{
  "head_dim": 64,
  "norm_eps": 1e-05,
  "qk_norm": false,
  "tie_word_embeddings": true,
  "init": "trunc",
  "lr_mult_down": 2.0,
  "max_seq_len": 256
}
MLP neurons of a small language model. Each row is named by its layer, matrix (down: output weights) and neuron, and shows model dimensions 0-191. Each number is 500 + 50 x the weight over its row's rms, rounded and kept within 0 to 999. Numbers have three digits each.
After each neuron's rows, "fires before" lists the tokens most often just after its 100 highest values on Wikipedia text that the model never trained on.

L5.down778:645493534491437462579532516555486408458477558521545488475510401469534511533527536519520479530402478415541492587538482439533461528475520447473531489522520434522577484481527494515520612509517509494519488574457491490545591566574478427419448497594533511469511506453501463558409426523492612541486444425511509537511464523602498496512463481496435536441591419508425544507540517430428623539474486516421517592502495473542534449502464482499547475441481497483512546542567509526474545586506417451547293509481413547499555445542512484449406506481498587489467403538528590450541507500503488502
fires before: " /", ".", " –", ")", "nal", "n"

L13.down469:417547531457469463519508494484442448511493481522507448491505486434442576442424447508494473520439486465536458503561585492495506514532480562586553467460574506493442424513518442487388568441556538408494554513452478530510465526467570591434528501509511531509514501462514413493499499482529429406580562591573551489536495476542553561535521464500539470555574531438423458339563487474509483590537475546483444476573502543504424507521526467556439381612501522542447524619490564519549586540541495537506534544486481538425441437446437453403479564500523442522548601454455463567452520540513442483
fires before: "s"

L13.down465:531433533545514475461539562396520488545452443445526522478461396484445544447522564503387528482553566475558479445551506505502435439487498570438567516584521470480510453492459471503512397511545463589560488471497552487497399529429522554494527510534543455515556567530495444511510586447449546506476451580536461509452546465450559481506506588440531505484443478591499505482424416483537524556561493445538443437533580459575549548455470456456563559436427477465551473490613509489486517409582466469382501499469514537576480456472497580545498433525416513489538492445417507534444540597458500593
fires before: "0", "1", "2", "3"

L13.down442:497519511562555488480500445439581455490424521567484418408424596487447476529540468503453534527595453540542525422459522406509547437637481484485428498475559517544522502483574551610521580508481498468423490429546431563449525489509387413528584620478459433448533478465484492580577530483603500485554477443516491477411537533404539515501431473459426476499453476412561545460506600464433519516501586473483566440512516451516434480497480513501471468538496464511608489559521455527514534513485481501499545434549472594553563391480419467516359492574498543510549479475464479505541508521525441455
fires before: "="

L13.down1020:455460514507471419503456494470545487468605511484514559556580494543597446502552427495423447568552458508442530555465568543466518617575573561554504553469445525523526520579520486522463472549520463555425596520424454474474477489401523554529518561525549433493472516544476478491411462534554413466443468539539368455499496517487509460557453485422491536508432482541467530493424486554507540450506482456612498484470526450533515424489547472573456595549486466455423425479535579452459537475526497549460462459584388547467523506588495514548544526495477534503529497515502492372549566552492548486
fires before: " a", "4", "0", "7", "9", " an"

L16.down557:405582519458436435494521508443468532500511532512516459441371459433530469459455485484543468475432533542453426388461553588496525543551521511526557570489555434605482533518604423486531482538465594467522480409548433477490485583398527500508517576504507473490527508557528437462562547502463522507407488544497482468510448490600634518555496546578447523529399494482472534478469396494530555537569566480523501429550521609398505508498441464477453543476506513557481462532472486437517484479514542442489446565436528542543480514421460522451480519513406512465561507455449508606504507557574591546
fires before: "'"

L8.down264:423572569517444509399481540487456512506472495606418431568444524523528507585472504450457474456498514585478496507509473342540543495486406459563550522441510449533473452444494458450478484434489450490503526428486451521570507521426568501511568480470579594526496493468507508517535411517549504518525431483471480504488544437595590515400521424488500497564532486450410480460520525487470535555516505423510483571452429496472473480484576485541564454506525588539461491531542519532388476517501461443529513545390497545516485515523560505537564409524500584580521463461532501504464497510486468595
fires before: "=", " Running"

L8.down269:501423530548476593497415559515489593429520539484565497554504505585536488529490490549538545473510506552457475480413487551537444436494490505593543443453482564492521554577495428454487480529438513481499491491546565522524543516499486529529462472473494450522598488446433530499514535543545550538566467511499616490558529497465488462492542414537459580503447485532390512438550404502448521470519469416399417527444491450510535481489600456540544509479545451432558498551557502510449471476519505510531479506568491572465521548431385497470521576522473442517443420504458605372446443481522402493
fires before: "s", " –", "=", "ation"

L14.down32:552499560484538540504473543526530485444529536393538416484599427527593438445548441454474513479444435473514478539513515509564522586598539551511437474459498413493467478466393426526585458603530519558482587517497547443563501398437485430447521459544454543487480499399564489505485462540561480543599425475529501525504519507458539419477494462512492466524526475594395509557480573471529545503564484511569482599581396457478598487527545460482485423511576587468553481438444482445392487532468418494539530537483487570373560568566512521469501522527558501533475509567565510393432494496515513482
fires before: ".", " in"

L16.down237:528557467495501552572586461482589550422434389485553509439446492570450517528490512514441480562493530540487504498424413534476444521518494526478594454520477572504498527491511626498497614562534354453513555524534485494422450509584582495410526537537492420565555586487582451536549510488465411536650430489451408502495580543438468437475453526492495493475506445470486547477538488534571456461434453486532496433457475523488488539464549470488449535462460421539548502450459583437430528487397412458487492523526364523546509556540456529574475555556455416514463537538453542527459506541560513455
fires before: "5", "7", "8", "2", "4", "3"

L16.down311:603521532494522556513427471495511532486425508540507513476372459499470462539539602497506579556558579398442432531563495502469491421476526527543404545508530450611524562480463569414569406456581492482482490510537504563426495533486515443449386479566515554582555509486553524505460512454563558449401512524515552514509550517598479461533504486485462495618498453451523560492528512519511431486525529448540518447502472405587458471528545476546463490523470507458431425538498561461637463482504451480474474551498446468505578462494531525559462557541543512503516521467496452596596400479484410472
fires before: "="

L7.down178:572469440585488429566434523530515490439487473481503476537492453598487502476496494547556494451468521511603406512529438480514542554557492497481427481299478535497454583465622532531498495470441505528579572526489531514469539515463514560419596557448550550501436574445505553471410503493524490460375506443507479568407528527432426453538440514523505444466434544485543500411505407553493525500481378619434479488532454583515540594516507560426550501492533472493482402570542524407493470523514574584493546493512476514453459498498510467529507433512505593487527565461450602463581514533474562456
fires before: "=", "s", " to"

L14.down657:478487467514607610535458477494419548470511506430405465476454465386518590461496446444530538516439483547560430469556443531536482496600484459530503541496556477485539508428516580465533539547550572491497554518429543421502488542579498505459451522553500494484518506504556488429542531484516472487378383516508495618478485512436543519508458513548476522549562532523531500568503499542517479452526563518375536524585531441436481507555595472504495500533520474489484527454470436474435466469558458495511492462436538545548620552554439493477503555465537382604552476572612497441490514517473478478
fires before: ".", "ising"

L8.down270:522595583493535502567515487523516528506448413389389571566462507533537434499556534515535548443506515506555572519537527382511592477501532532515558430501562583560496522497449541516456435538543589439503576480512551595454440512487501583472534524489526425486470503511420430517441438447554451464469526446486568608586549436558481496506534478498461484418404551413476511508485550446483375446486428508514443562438521507471507550539535467512471482461527502489489545581506539466463441529416556503505408451450558570534488663499468508499539503541515471508522686461503398452463506508526531552
fires before: "7", "3", "8", "6", "5", "4"

L7.down691:452522546489576450488450539478447544535540480484417589535456523485488487513467516524559514486488544524480470390516404460411569512523465406502471550507527413423517443525471497486542364472506434483514565488481503510468480479515540593493533467547553384533483529519562504533452487566507485485478498569485545509424433464573437573488502486429519440532593514509424503496425499430561498523553552563482521554490482443352520461488471532542463462536469505407561510396526546492555557561522511450475486465526511478484454549500449566511602527476479510493518492529461430516424567485490437493
fires before: ".", "0", "1"

L16.down165:517516441468468459510450531500521484440589543467508524537518547553560531513550534545469563452432490508531553493514491520497516528507461397484527460498441498563442527430494471488482493624459538502500528577491486442619495506556558518439523522483555399422441496454585557453471499511557477553493539428369537571425430484503457480484526498536547494538647461494462499500615464449531528463437491479477513419467439445464591466423481584493531527452553497529482506569509528565557465595493481573478594410508519546584436480428574593414579436501497531557540445472521401428509513570455506526
fires before: "t", "ks", "e", "k", "p", "m"

L16.down420:552552443513484437441432400526473490528545541554484491488569565554479490515504502484492512513488611485536455464491482557459594494527548510474555506502387551484567521455545532505515488396436444471603521517463585469595505516499447538443494562508546413399437397501560490459483483510511453515597382486567496468431534509582451460489525493448546452548563443501498538438463566511479488549491494572468518557430482526461493499533530468497530502416486583431497566470452370476480401482567477409464533474444487537437507513449570549513449505563444552513548534553371497492466423404539458487
fires before: " 3", " 4", " 2"

L16.down931:523515471522483548539551414528444528490503495550517550560492552468509483481443519529556589498472508536457422504586484475478469579506439525479515439488595530557544578571512479474512471491452397612417548441519395522468414555502428507414511467468424448482538528434459511413535457456512455534523545458466479476592533475498356610479535487478506509550534529486512521416529555564471364492437482500476555514481453593471534453467420546548525464451441526531490558445517457621524490572482503503503465499522440455539560532508526480491475431488476521583521525528461494526541543444532598541
fires before: ":", " 2", "s", "(", "=", "uted"

L5.down302:462555440522520501570413405430399505468465377420554438471518450549453429509437534480465537596465470478375463493527550470439540549550575473470559490471515468541476453493400524469453505508540560462555418451486493466446537449508526431525492575475455544508503481514492476539488552515471558493519522460536541411581555526555399509443484535542454519432568568483608471476514501448482539492505486508552522550563492484530530462589505486514443547438520495512570467591483454531521568560550470553486429494486527440497424493448409452489479483645421544459454521464556512498562504583515466368
fires before: "  ", " Tour", " 0", "|"